Weights of a small GPT-style language model, trained from scratch on English Wikipedia: rotary positions.
MLP neurons of a small language model. Each row is named by its layer, matrix (gate and up: input weights) and neuron, and shows model dimensions 32-223. Each number is 500 + 50 x the weight over its row's rms, rounded and kept within 0 to 999. Numbers have three digits each. A neuron's up and down rows have the sign that makes its largest values positive.
After each neuron's rows, "fires in" lists the words (lower case) most often at its 100 highest values on Wikipedia text that the model never trained on; "fires after" lists the tokens most often just before its 100 highest values on Wikipedia text that the model never trained on.

L5.gate599:463548437518474535546450482565518471430564435520522592560546524419503479513385556527478595499490504453515506637600531508568521535436438502629507481516505481535473500504559472555487485498506589498530484490402507576488580509499503579535484546555538457515410450539486485561552451517489493479604440540501441461457436438453583434476484529517462515542503456485479386451435540413491451507575475464591519534506456515484573532541437428539570563440465559502537506479544452445464449476491509400417510463508557455471554462505400505480475537462440515498530442531566436519485519591561625436
L5.up599:594499456489465456556433494444506419448378435555428530527551470508536498488568514521544590454528493492489497514572465437523448531557449434414502427563513458533511465534422546518486488509502485456535555554546500372568533580554484549492471415456383445427561510493507601489549483576534478529619473504591467533533462484471521437575473481573517549462475575482558563507508501504454517496571571448484526522557562452463504511413500533445454488419505509481461446519564479413529530533453442507512548456537503415510583566580424421522571506417398552545604528551517497479542431516492544479
fires in: "school", "college", "university", "department"
fires after: " s", " S", "le", "art"

L4.gate643:531469480455510483509527423498507503522593577457430466485512561540517555561497531577489557474439480478458518429541574541517395432514502493483487512494432512481509491348520475450449446492500455494545395500504575510553512533592512429461538531576491527559520520484453548519503467528549601477496458542436489512515493513474421456492402469623497619614445543555485449424539477460578489432477571445461466424569554515478450538477536444525475519454449453501459492455528488490500441512445494480447382565548568507476460466451522436532571492456490498477568605456603568499477554569539465508
L4.up643:435580399503533464463593514534417490516499513538484470533536525459444502425483451485505525454484501546469441479532463581499519520504454425503483486531555506517517537382516545464360537436603542498413451546509429482533429582565481530504534475557612519519494539452497554505533538535441445529457482406461538448405590611550612511481590529506449556545427499504592524546443557487534527509509523494442514537550491392479467414507484489529474485549555513418449452532523475478430523545512573526434439479384596527502497475618493533481513525514452475495565454512467496452560435435478456445
fires in: "but", "although", "thought", "despite", "though"
fires after: ",", "th", " th", "p", "\""

L8.gate386:533507515478454586505482465435346477486509540551386481591566581533342580480485510438424440495468374547523449529477434539445466506591549507508517414486537445478538584624506438508556528543512491521508513502514538475440548457440489485495372487502460506538505562392522531484578493465540585508491492466509487468459574568500562579503417415496575491448500452566434508533495538511486416523494498466498485479444498567375499480544456537487509605528402455580450530483476487473497492483463558593452552407427425490573571491473535438577506481555582507552509460556529493535556523513480505474
L8.up386:502479541466515538575509523523458590467496520422453548549498443467499547619501548536489443525548548574564464530559544494462421509591440487519548425469566445518479552544526478439509538538525507527463534535453481430483359419471530492528525437587471465519580516401494456508543426506493465495528545501440526498467614475586413540488482497459538457457578487529475419481426474517550574610457605533468487458539518508391512549475507512491572530538349441531495493579506415493485567441471603529485491542493472528528511502465512493572606547421500497526462491435581662523402464476454484569
fires in: "called", "named", "appointed", "considered", "elected"
fires after: "am", "all", "oin", "er", "el"

L4.gate32:457554494482471526577454545506572455576554496539380485511530491506501436573545362581418476489472539512537459546419545410487500502514504507390506532403503510458549525526557412554474471440438506507549452521463438505522529459539552462541409606460449558476555529492539480507524450529491536380473437521543486405468455541534488502423514446552473448564442480516463464552495598471498521521556537448545530482479475451523422387549482492501467541399445498492526574531430478561466489551502471494493549619515537570471499556479507462502546423565521475552516490466492561470425614450390448554
L4.up32:490455592556500489465535472500470397481526504515485600527591485469614484552490489514442486501497468494455461448447533467428605498478477498493538575441491491468611539560566507407412522543596482516536547505450511475585444486527565511558443487434452537522472515491432552559567502438453533478500526473501422510496524548494580448492527614468450412481494551560518533624507555523456466442520541499468532630515500431497552612469514529523412426508499523470511532451437565632511537395434488535464462487485429485495497595541444527601444571455504506502559482449432513421502421395578393505
fires in: "while", "white", "win", "what", "whose"
fires after: " W", ",", " the", "w", "W", " w"

L3.gate5:431525510488490447550460564545553560539589541531454522504468537504491469529492556575479519461471454495505608517513545454420531493427483478447429554534499574472484465457416531482463454490374531488591480524513459530524392491540534649575491444581402483598625605528501530551507518518517536493498515419498487473517470428464493556472625475544450556475529437484533564549495554496536511418597517495448534514499510546427545565519506461490518514584392504588514587564448484385548448455529429475561516482546482387464516509506514532562470510503489487499536507501502506478525522571542475470
L3.up5:501473479418537524507468497495406421575457589389536525497473481510492555487436483513509556565388489572558570479419524446555487521513485591440466515455539556471483451479570441527505556504459490579515493562477547523510566473499624516523469394537545462531607529494491517517425443564508470572472452464600463468430569480508434519458563580462569521499478498550512509486449490493602448400454545539408445558511468487345521537551546474496480571433456491515501482552463528515527466548575520481563567534578489491407551505468539522588527473375478509563555502457517480478582485572530544391
fires in: "a", "album", "under", "full"
fires after: "g", " was", " al", "20", " F", " is"

L8.gate654:430578492521588547502542472437530487476494509460488450486581508559499594466548463475501478379485475512477481518495567496487498544477514486534473481441525486461477522628509394540502421470480462539525482555490424451532432531487568516518457486486531525507459506485486499456444529480496530511367433413483458556456583519467556578459537450507530559553610373447495599571517562545464544459454548495354555512520573532501496491543414526521544496489354481576515501422516577503514491512625458408489445470476477463472495481480483452486491563471368514502438510487450522517392488502491443448
L8.up654:511502517523563486496536541599489511545546402472530424446511478461539577518529486508505564519486510495546523474534464478452521424512495411472438475464501509388518536458499377442527515470515513434528505562451441475539414511612585546535508490559569501495525536615473564571466426501416485530489450476424503483496527543507532499552517425493521376500498492564624531539586610365439540523419573443464597552567596573589466504529550485508512504452449409530526446484551434481435435380542477506465458600550529467534534488497517555560468463470479538499514469461506421511452500501460495436
fires in: "of", "well", "vice"
fires after: " w", " one", "iv", " V", "ul"

L4.gate663:436479473412541593575480445514494504446506418471529646471530524486510518469439474426455459513525547447583430559428511487540455423548458481541554470395471533471490511477440495561425485380521480460497511514439505525506497586600488490420505491511522552362562507477416429577400384477379467542481485521556499468501455489424549486483455485545598481564435423532482575503505518426524554466507420488492451563505512411498506461509466454531566525461414521506558530516498468497462558533539548466507549551567527491541513549537458554526418492443528409521468495507541480480573512439531501495
L4.up663:533520544526507466549513527549560502413504550527504557548574504519577488443464621436606529509558477396549412436534587516556510590480463552465531561586459460419469524480530474436444509443473478518491448548504571470539480488498507541562495503561470461538496537484497526558480556553543531399521449478500627446493548428488583384506487513484491583447546591476552486500441446526503511472494497624471493529408546572542528455470625500509444515497582496438431401518498470463589473554473475523485400435565438430558514532512543500510468529460520538457567476556451502456509556465483443520
fires in: "women", "wrote", "war", "woman", "www", "written"
fires after: " w", " W", "w", " A", "W", " f"

L13.gate253:485499506519464499551489446520482577568550467517564442512532518455544389492479512521551536513458387513430386493527425480384576549503516536575497438480488543440533506446504549496470542496495484512635449489529510481551520567535502459428455479509486501538662415486483638463542457479445488445453464471488468411423530426456483482513456505521530492484424564486470483573507432473523539572499537425479490563400470491519511606456603459532578418535466516536431558612469456502421547557481487513431461508457466473575464411532484511485525501496554605598516516515494395523599559479477454504
L13.up253:490442441469460510495475487532417436597521565536550442522562487481449469346563485498441525469430494473528552479542489497414442409517521521380520482367516481386512520568477482478516427508424602564498449526524500447406577435473518496475512494510482508430554570542439523414550499478653599452407459476495466632544498479516445487472489533537516522525575622546544544493552460543543521554443593499507441567411509477476392428419459586448481468444470503503448466573496539522420427428493526511477494519522532497544536478545533559515423553542578523443528522570557450536514407482482523488
fires in: "as", "while", "so", "because", "until", "although"
fires after: ",", " s", " A", "ed"

L4.gate554:535479502481505486469561475486492549525486575556480488513460466446573566420537456461562514416537520505407473441499493536549536498465528500503580535526464400537442541538550482501494525537533555433479510547483540446497543493446466506490455426521469527578385462476494447466659429471511522494604503491568488525466538516476507485467505383525534570566576458558501568569490521525473543615536475526489492561452418467562481540590514447502589521550418486422502526527544350555455568444533557443497559536581397452521477478596524481454468475471566524439508491532603491541499493481484466463
L4.up554:508503489456494463503487499491512515558691573458523602532449486528504611484450537469600530456610551532530454470531478478475537486460579462422460582574512517463484422554452493488513449531535549446526467473470535512495541537505389522508521482563516488524537534572539549492527551389478555422534464466521503559490466521510491518605525472589539500512589583490526474491472496518535458564538421475490510402395418481523509439471429478513536452460554446471479531443497518486406568541474541447509464470553555506389445469520505506513501529526508513516495517569540482543418560488589459429
fires in: "government", "athletics", "governor", "accepted", "responsible", "athletic"
fires after: " g", "th", " G", "ce", "ib", "v"

L10.gate254:485502586474481553651520492492424461495514513502453493522474468452526556439478511520539563480440546515529487516500463422509439509470473482523442453535491538478496494515398537460551397478508492476591523475409482520509547500402594616415550464517574495462477420549569476413587455542531561482564535373534515618584434462464467571428535449512474544549464517516467427441449414489479472560496520411433573419534465616571501491474496461512386465483590395487545495536440523517541475481561537573472502510530478510457486481515514496560485469437366496573482600518429497486474587363451523437
L10.up254:553506574555511534362532483470480559442570451527442526502439456518573532540505470490510520520509559496442427497426482511486420482491567404505550499509499423488418437521497493460536544423498484461457519464460476423509479490459541522396487590498552441526555550496533541574520469571535533500492483493467395577461447458509470483442471468507445492435545518571592435419467447432502553524576588461533502519500463546495606433531556498650516374394554436460454480536437534501533539465587387583443484428538465431422480528428522397478465481523523441538541516546482475517447520432510497556
fires in: "third", "three", "four", "six", "fifth", "fourth"
fires after: " th", " f", " s", " Th", " F", ","

L4.gate457:554433548618502470527435518489444502625547431463491520460473521560512564576427524436474517526542505543587480586474543433378457556466570443526449482423444568500550505581564470547472469470512486460575469528467540529444463473487503501528539456494519512478516517479504470471494461477526505579518525624509496444469605394509531643557550460477475472503646477514534561605514466643522422400612499426512458513553423480504446575455437455427598521510505529502534476518497509404496448453522513489488408475503469581472541481439496486514547467594519504454584535487549520582467501533546456425
L4.up457:512562542496457470603426534534537526559430462518569532527428492467526536523570457452432519479497502483402496533461524549486468466570590453477501539486533500464516525513529462508463488541448465406490570543465532523411428480481517466567493523518490481460547440542451509479514520513474514475376514480399430504509483418559477421443405491579513551500512518565554589448474445597469544529446503427500561416547376473565510471452498422511562477451468494561569495535445553619520445570461530528526498473521477509517595484540488549444470447512527474510523526549570563445585500534467388536
fires in: "it", "italian"
fires after: ".", "I", ").", " and", " r"

L10.gate690:434540421512525471403465571562568534494597535493429480530476478534456514460563529421520563493574451447544467477450520486493455476396576574451522505498456525435488480497405509452438482381599579484541475455371483493579444482474498482471484618537511519522447512490415497557501438510455533571563465441498504530531492464463539445432470491480610436515577537562461486512504465555440570476490524409561479488496537565460582479399481447539521639497538467508528488527597486488453578559562503567460508545422504514493484509515489472450471392389528526492471541559571487438553634432549538472
L10.up690:536492574554491475461478492567509482494588593542472427514484492481545526487547505534637517454608549492530604462550558494514541390544490463470530425529557526447511513489417550461496401490513559527547441492413582509449600444441556512558483467538481561543549515458502481579513453461537457534506563501471527474425509499574407573435520542490475394598434574508450442525468496474459490570479421554463503399485492538492521566470485512501554480437587500481522564477565545532508413551622424599553517553470483449530427474487588478465492461535455464445445545600553529528506519534520542596
fires in: "more", "highest", "less", "lower", "high"
fires after: " l", " h", "ig", " a", "ing", "re"

L12.gate144:475525544600492579487422514525468543569528465441394563531514495454502510519515511471446584494487497558521469481477515619516505494463476527486399530481548533474535509505513380543499409404553551536570581591546571435488499536485544481470546457485521526551467588542515533415603382465461553506540522519505540520476519513498515484460408468517637472553484507548452434459519435513498473476503506507507487501478520555521531490521587567521595544382408503499525480505552520496547476495473502462445520468575466431544544524449527588524501564516492442547577433532521534429458529487563474546
L12.up144:457492503558511591457425488425483498618500534432514536447548552525511472415538512430441467504463437511555479604540404503547439510457545467565524480514537424407553585577491524427533459545562545548474528419569528588489477452441574473443466448475569483548472526483371489477470484515531445489507465389462436470513539465518537612472488536496471479500470444514466449541512477506437448604526529530521482587467419452509465531446494504485487430607524496487534495500550580538476537546496480475512523501534500518505380556428580537609512526522497513561451466539457521504551527564521491418
fires in: "called", "became", "as", "become", "named", "is"
fires after: " bec", "all", "own", "am", "er"

L5.gate201:450508499573430464614550543450516478493406358529480532503576598479448487442533512460500481399543507503525474465488502428547479496435512432475500428566443531539440456534472502490537510483560443449555526425491461446526532438535407439559463496471574584477581423480502494489447416501418586505449582441513401551491473473520491498487453569525495577533443540470534447442446473405406459477518464483510469530541427577511568537514423504470461508426465472505403460481465467543537421433569510455481430555482591402520490625484426496501564527551403448433518577475386540456616497551574603489
L5.up201:506551560593544529541492507424578535443503489544420456520463460456506530547538573496535519484543559413577554521472582496474513501574514427516587493569507478531483457499488519534494443549492455469502461569566483461463574462498460556509551481571506539449588489490424466495538412477616548523509505529459463469508436566591451501470458460612528543445461520579535379454521493520445511564583493428550460449506444461514485529528499479476495450483556510446560490494504561340488493549486572466501439521426507456462578444517413452563501569525531517544499447495522419487539450450529419553
fires in: "school", "university", "college", "complex"
fires after: " s", "le", " S", " the", "a"

L4.gate63:440526507463543549470483587477536506454454586468449546540421435509446542479483493528471474524480564565490484613458472466560459550460523492502504568457568417461541458488468548565552552487534525514564521445584467549563583445513438574514525513508550501523468573529527402483513430491574555533451434525615409430543605480435454481481496446550476640540497565408493508516455483481416450448657518502452496508451533413484487516546481563458465523602481543467481466569496577548528472530547436477461580455500492440466532515521593497387450503541449543493531514465579489556487540508508450562
L4.up63:486436480453492471465509558439434499533497464461536458534454577527518519446516402528529437391531483522525469490563525546537508381532572471491454611567467482561506488424455557559557471580479504477450495481610580526570564433542516488502526505505549454545517468538526471522420496492514498547577527494469564526360499503527484483484456580572545559534553516553457465463516564502514419628499406526471413479475519492526520552489480439457488474492455475476546581558499506585439448617445619505452584461491546457422500489514505488537403632522555538504520466522531512541506484531540496535
fires in: "government", "governor", "politician", "texas", "culture", "text"
fires after: " g", " pol", " G", "ec", " T", " t"

L5.gate469:485518478531536499534539516512492411505606647454536441471481545431352482557517569499476530479489464482503486435512490508578485501499477577524421548461497516534476540466481466538483434419580484510531498557517552445485510480551481426509494511479467465501538467404489501507442558470581499455478437539470496503547432454539469502447377594526515511477466480489544483506485580485527555519561492496391523488505481487478497436606516494468470466398478511512442472571493492567556527495528536581453490451476448492438505503466379342509583444516480554486555390554489437499565486502487508522
L5.up469:478556565471514508492459492504555463552506470465529415501444505412456487498501575528551457471505509489484463511373449452564387526490590535526496448527553555582575568459609367565523448470509566415487458473557482488437515534522450510586471560482493555411437512552501460561482483392489418513375437439485503493587421500520477491498460554476431462485518486507526529470507431516542574514494415533569483491411467501455497569522439532480541514598545536526418481450478481438482514525518529415533489566554414571537557464528516472479628462566528512581459517515507507521500520512517547497
fires in: "he", "his", "they", "there"
fires after: ".", " The", " H", "H", "S"

L5.gate497:506494536507544519442550465523483523463582486446484435537506459505570471439422568522552441507504384517514499508458462525615450596567464548419525466517503504463498522432478549501497419580505535561519459523525457448510490615557434423548494556529511564485469509508488519513429533513496524502505454432430465473484548592526435486436450493564607532433418555432424559530520523503525422585446403467453525475455420489538426582510466548430495489506483462502532418560521540488489390441487582457459432531575350540577483482570434507513496611489520425563388481566502395438482527484596531504
L5.up497:402542592480546507482629488485452461482579433433539474393597449485503456488542442511481462491545526565424504560471412491516511502596493524439497566598418497489521422611545511526544539465550414558541464528561465595396533462553431438475434393433409513493460480488579455458474512514552445510521547508512494438535400510466538547503539521570487422449523512539539434435461475542551505516530499457587525572497556499595474508440509409437536611489454510507486493455559549461495548530481512466514447510536506504469481570458479512535457474525571550521460607481450525489499435627465546487
fires in: "being", "not", "including", "history", "when"
fires after: " be", " includ", " was", " ", " W"

L5.gate125:380472504516435522482494472428516472472460464477477543468531460509574587528458559541416528565444545496564401456453537484445559567555433494533425468484433595491444473419596397527552499581503464522525457476481506554544494453554520523557407493583567546418517446549454489548464473495505600429490518494505449555618551436438406541494496512545527469586410610387520568435554479454549567456490564539456430453494503550527475522472535500429435407465486494419517549507493506488497443521526485537416398424435423483523452487514488457511461517431466525483491465502437508439443470504446435546
L5.up125:533518460424521488575520457462334547583553449465415458517468434617536537398453486443464480431505447481500466515484448485494535569476545471481403536480543479447492457510484464499584433469497505455546535538519378599491496535517552495412425421594534460525507503551498584395546533425485536499535458523520524547522506441468615496573581514528522521494452576560497458498524483470483603559535534529492405525431490476585425501436520513576550469500464479521425511515512591476467473526440538530459495475480427414471453461471471488616499426537497437510565517472499567562494504406530525509
fires in: "four", "fifth", "fourth", "of", "ferhat", "financial"
fires after: " f", " F", "if"

L4.gate196:494412449459540570474572623460575531508531573470418416497490575449579501506511413546522485512478451516450588543549451449529471477409460447578499590511453513394472498512486489511464392540495510451447530555512463433439450496574410464497503543508484499504481616518499582492512557512418499562470539528509516490423524545466438551465590503577506571519479449524532523558407548485507512473394450483392480491489502506473357498528468491482509535443560472552475409374454596417528492533361506528474423563415463635473566413560537443446525447489535568509454542492483411516517526430520469522
L4.up196:524469500447543467511542545424468487484407483426436494548547549318507491433561475507485487467531566477469374469594461429531446428464540493506488468433517566456467378437550541427535566483601539522430506441546468458483476491501534434492503478559466518482559539628385518479456556492537509491424520482545471486403455536547520632476467482433398558465441494515525504491431560487557516481429572447419520435457501537521504420405486462486489578616448517535590451468551458585537523490504518555549481535522532514543509538375450494447484463461528585458483488449525497461387540466528459540
fires in: "however", "although", "but", "not", "republican"
fires after: "ow", "th", ",", " N", "ubl"

L4.gate428:451459554512413478561562558442470522520442472458463468572505511497395399576438512530518487442537495529514565565464522468421537515514601472519481524547543502474455494493456403521543516467505414487581540408530556448535513496539479489534564506479543526514502525506495462445551513409521438477514527494475548415487529479502458487453405510468461417455598443511481554511473521505576456459478446532527460527475498536455540475541445477557568546425499486486412476555462473600508537493496645607498476348486499604481557622465494521535561437506539421484443579451516518451565527464554468446
L4.up428:496576483460570528562426592495541498534525530469509494561473530562485524554457479518382358554536497509540466519480559500398510522557495438405567470475574530442515547471428504459523443497441566435449467500564514521546479555574531514548488505604530521485530545452568454482520459453521528507422561495548454540388554516658392444461431525519393446423592484420499492496472535524524532491479522555554487601529493493497540469494446525508525553538470483446503471534472484457586499516556530509480541564478554541560523532527464550450507492474478510494519515479466538485451505577580449531
fires in: "his", "she", "he", "its", "her", "of"
fires after: " H", "H", " I", " where", " University", ","

L10.gate257:489545529479517535465481530508427480409599428537445581525489384456494505518590547558533480539566508550511501507561554509444493489374487515532476469560570597376547483494533541487336465481467551515437500528461550571457531525480561442443478492412508449499470465533518526509417564593611449535414560578416470517581525457533505455498408456469538483549501509478534445553462546562476384533526522385479543359528479507467452446497459474488531486529540558541485540518541420463469395429460495483494501455455505433519566523525495522471507599539541510518485532526528528458478420513548492461
L10.up257:492480489578474442567430529545433538464499510442505460592484519475417518567485514479563450468459514586482483507463504453499419458479561476383444452544436469547607462539463497490443437573505467644434561342471528488420405434478531547501542432478541458526517451509508632542519524503562510510476523476433524495469397487468583486441482488552467492476481457549505473511416442552531591496457396426522508455441437463517520538491448579492455579451512517488433518526571536458468418502469518562588417451544535481445535394510402489507431482554554429480448416519460586423470572433508380513
fires in: "it", "that"
fires after: ".", ",", "I", ")."

L12.gate366:550588446433599447481470463574586554501575541534507485525514533481488480485450482442511486457513434590549485526533506482410537540474524420498495508551539612473446470459457516448489514491518468520576515468549448388481495532506457499540457422527541522498497490503504548470565533491549526485630415550477411485479529472474490546435436581412555478484457526501506459455528519533504562501436577411539513504408397553509438512427536487499506530463500443540543550486496441564500507505460562483594460460576477501456531458613487441495495340498569534527566486500472541491380510466523479499
L12.up366:462473430503475554579519528545480559600493637427468518468490455506631488521536559567539560451410510543470434623463527507575549527521443557467516509493477514562531474429368485584447459507500396488395424471491509497363541484483457434427539532546465472435441445578564507517472510483585475520461553638497465583496534502466451456569575507467534499496520503436498542523532600583477581508519502460586530505485536533506583540487537438556483507519485450536479486536514507576538509532518524423541527475468443458557501553508489502449521529465473571434552577452458545500441473461578499496
fires in: "after", "as", "on", "and"
fires after: ",", "ed", "ing", " be", "ue"

L8.gate640:495537524466506506531424454518504423457521567456471455491567462479506434470493523434403456443513553507536483440504453547464479406517509510514562487475425483404425416449550463553494495522497542521373542570467461547491502518602577512489582520415552531402430579575516507445597575538544525444552426512527412497546563476476458491488398541523482481603486529496514528586498498513571521429520413528523466537515458443422477497564567481509475537576523524578485480433573467516519515568503425531587444488532605517404583479486458478500579512397575599550521481500540475597499591489496535507
L8.up640:510512497503484403461434497535457533525468534518521463490537495495471495465521533493509521467491476519482482462490424476418417411481465520537489516445496516519508438592536543484430528506437543530405473514450477515367460556624535523486534562364526526545526606483509516484482563409540567431481590421478522474513571526434470553526499612563505440583512482455501577578459442530509596531510494540510456530462491501429421517555500525493489530515585545551567480458533542528466527539493531523469458471569546565482494444483417571517576535359624471500446537455518441512538505664494447562
fires in: "can", "may", "would", "will", "should", "could"
fires after: " m", " w", " sh", " c", "'", " and"

L3.gate188:525492510433444503548485463451493471549492453518511415471477541499532529522464442518540437555584422542488478511515510449536381472468525442503553500437530425558557493628519510509510553536505501610523512474483487568532399486434533493449552475512435394572545487523461580590483538405518510438524521452499509437566468483453473500544538481544466429491552473458566501530520490496479570519482568538483445536531593527489620576602435493533503528487469540498403474522613449414540463479553537556560452539438519507649500499498539519407490546510522461543510504431569503489504482483623475454
L3.up188:393550521514523568472510521440523451400461509434431571421441525512514503586548478596386500453462508525534494519559497566481410499429581530566509541507416545626506519431574449565505526442578583489552545475540526422512528572579434505430431456495435440526452488464535436407418443558559522499367499466467550547498545496507472431407494528551557578511570423503572447489450496440562519481481497467471633418510515479487518499467495448533494464531500518428447527470451556506468486538536442454494557468514392528511482486532438370456477550494529435519464545592418442504517454486549487545
fires in: "a"
fires after: " as", " is", "ed", ",", " by"

L11.gate481:479463463471481506513461453516479499484543523462514419424504456525563467543528520477541492543561481532519468537515500558471462519486439460487494471465467619542496566519579512489579485512532549528530493481376517476541522421424535406472478494578540477520409550451589503536559460506516563491480540452557376521482533553508532486509523376505395517557498545521443504440566425581603508555462434384410568459375522452578428581542530614504595534417484487479518452543474508465452563537565461539479516497499472515593509509423585415393452484499531445571477393538532439465511504489476492469
L11.up481:587572486504405444520489537463400459438488492495559467571480522452487519454432473597439525550502499482474481539537504452476498546532514517557526445455523492492543569412551524537451515561574449485470415507553490544537464572512499543608445472434519525554444553478463539602415528509450423464559518497547457478524537516473468370444506458527535517594546551659546589449496465570483466608609472469402532577457532505452504477526548477513421439471418489591530583511423462515537532562611492401487515446476515408514478547480510492529517537473513470544567503538401452465535520537539459415
fires in: "as", "became", "named", "elected", "appointed", "the"
fires after: " bec", "ed", "am", "oin", " elect", "."

L4.gate549:480519498465538531574429507482565565485488512465518554523503460457431486608493519606526455549522496518490481466480484425455546405526521427517528481442456447526469598546492453477480523426549581606502462564368466552479506536499483450467538401441456539486474474452624492444507576509492510438498448529462463466526491411540490500507448516432489394544571466492601416489536447603522525503478462517594458554452489498488538492518469579522601594487476456524409487514485492484567475451570525438475541533604570530577508474509462430438501382405522482571475519454470438544558408565468501482
L4.up549:465533525514506572504531423504551564467477515424547464406471447500471425550545464504527540537413590458470619497438414521502450545530455595450455579475588472507553486395495518536414525535485571532510531442479452450552500468450519414546550536423474504475522461543453495537471522508492402493399540556520480465485481557530428546480407525504482454486419475565543447527585405459501520534499451421553595513471472519516500535484548482429518634435471456544499504529592512575415521455529528565521628488489498525465501595529434501513533577533506457484538546550482508480580490480447562390
fires in: "he", "head"
fires after: ",", " a", " and", " that", " as"

L5.gate451:506550478448598492525461438552554548421552523551505542479523491464420418500546599492554492556508355570495518473429420452527527448467506520536462616466539443472530467423525494451438486470474558529584458485453525543502495505453491454531512523463447531447551510532619528486525428507568498568512549489486418557559469529509481482495497484434544505457520463506487520389518431540494491434530504448467403478405450525411434512641544446477516459492446434490518566395517501505475487578486508587494428468448452441529555555438468516463448513531548600524500583519469490513537594480534531520
L5.up451:480462534517524471552547491464493499526592436509374479583459581548492600539450612509468545493451445518446480504511540565490469483534572512433503414466474530510536514459564569567511531499577501473426488498505448489470480511500534535450524482604477582406490490571464482493489479545625471559425567622524487437513474492471411501473518531506504496575455518490475423549414417525507503476497518491501468457548496508513480517517457544433489556470555484480490517520564524616419601483489449499488534471610528565551473576526491478491569509528458540416436592564524459492508519550519608483
fires in: "in", "on", "at", "a", "as", "after"
fires after: ".", "\""

L4.gate571:483438515469498535584558524449440456500530521496457458464428549500434492604467482511540535543492504537564417512528500553501556466571523552533466578476510494549469511533573495494547459423478553472581500423584437623561529461445578502434524584449460490524487466523454583549524454549537547479406468484451585552526503448482501534455470608546457542472527538493537464563541457530555444515517469547432543425544378438493515418478345556496495472464490574504454515597502460468442439565504470458423481439501503552385401464419497538462580574414516335536457500605461509446474463505488506392
L4.up571:484474514486404538481449549392518527564572526413425492470500407474548428485477535580494570532435554489450511552450481510482428493495541527501526466522497573441554520484530472487464483528479542525401539492471534528392489569460492550516466472431479419496390435483480413507388507496597516396370549500441495512458563524540461472539594447475515450513480573487548496550478495473523529505546581529493506460487445495519415495493410483481505424500505506507486428564512506487389452532402494588514571533534516487473659493540462500546534455453522491606559540513512517493505568437583462508
fires in: "it", "italian", "italy"
fires after: ".", "-", "ot", " the", " |", ")."

L4.gate700:540519476565463518553462508457423477543570473467544468548519536507532347540576572590483488552498442503529575431479492444490526496537515532470487521579470500473515478492544514521535461526589502526508497496487567555562530518460564403536522488539403525503537525486493450496565480460513456459452518565460480584482542563520567512469409452546518488528488560515607489417478543526529472466587575488552438419484566515514464551558520441499517518504551472492465536486586511516417451435546647531496492528482473649552565510465474519373457549497520572435519598521506426514526568576501384499
L4.up700:572545442398551534565472502594376500521561560515553547566420509493455465471502537556414535469546404545528530551538499467503452509462473536508434572517452430539574489448574517438479522481450555523487540376444528529488465542572501445538473526520438450498564618575520531507598444448473461542488515477367541535565441493567477524435555568481448441482499487440526531493508504597463481484507558471431446509489570495469564564472526446565558486432454494567455566510508535447492453565513502499395393515430427559527540532442499523475435504514515488456434515409541461463484475550492445599
fires in: "this", "his", "however", "its", "the", "what"
fires after: " H", " Th", " wh", "t", " I"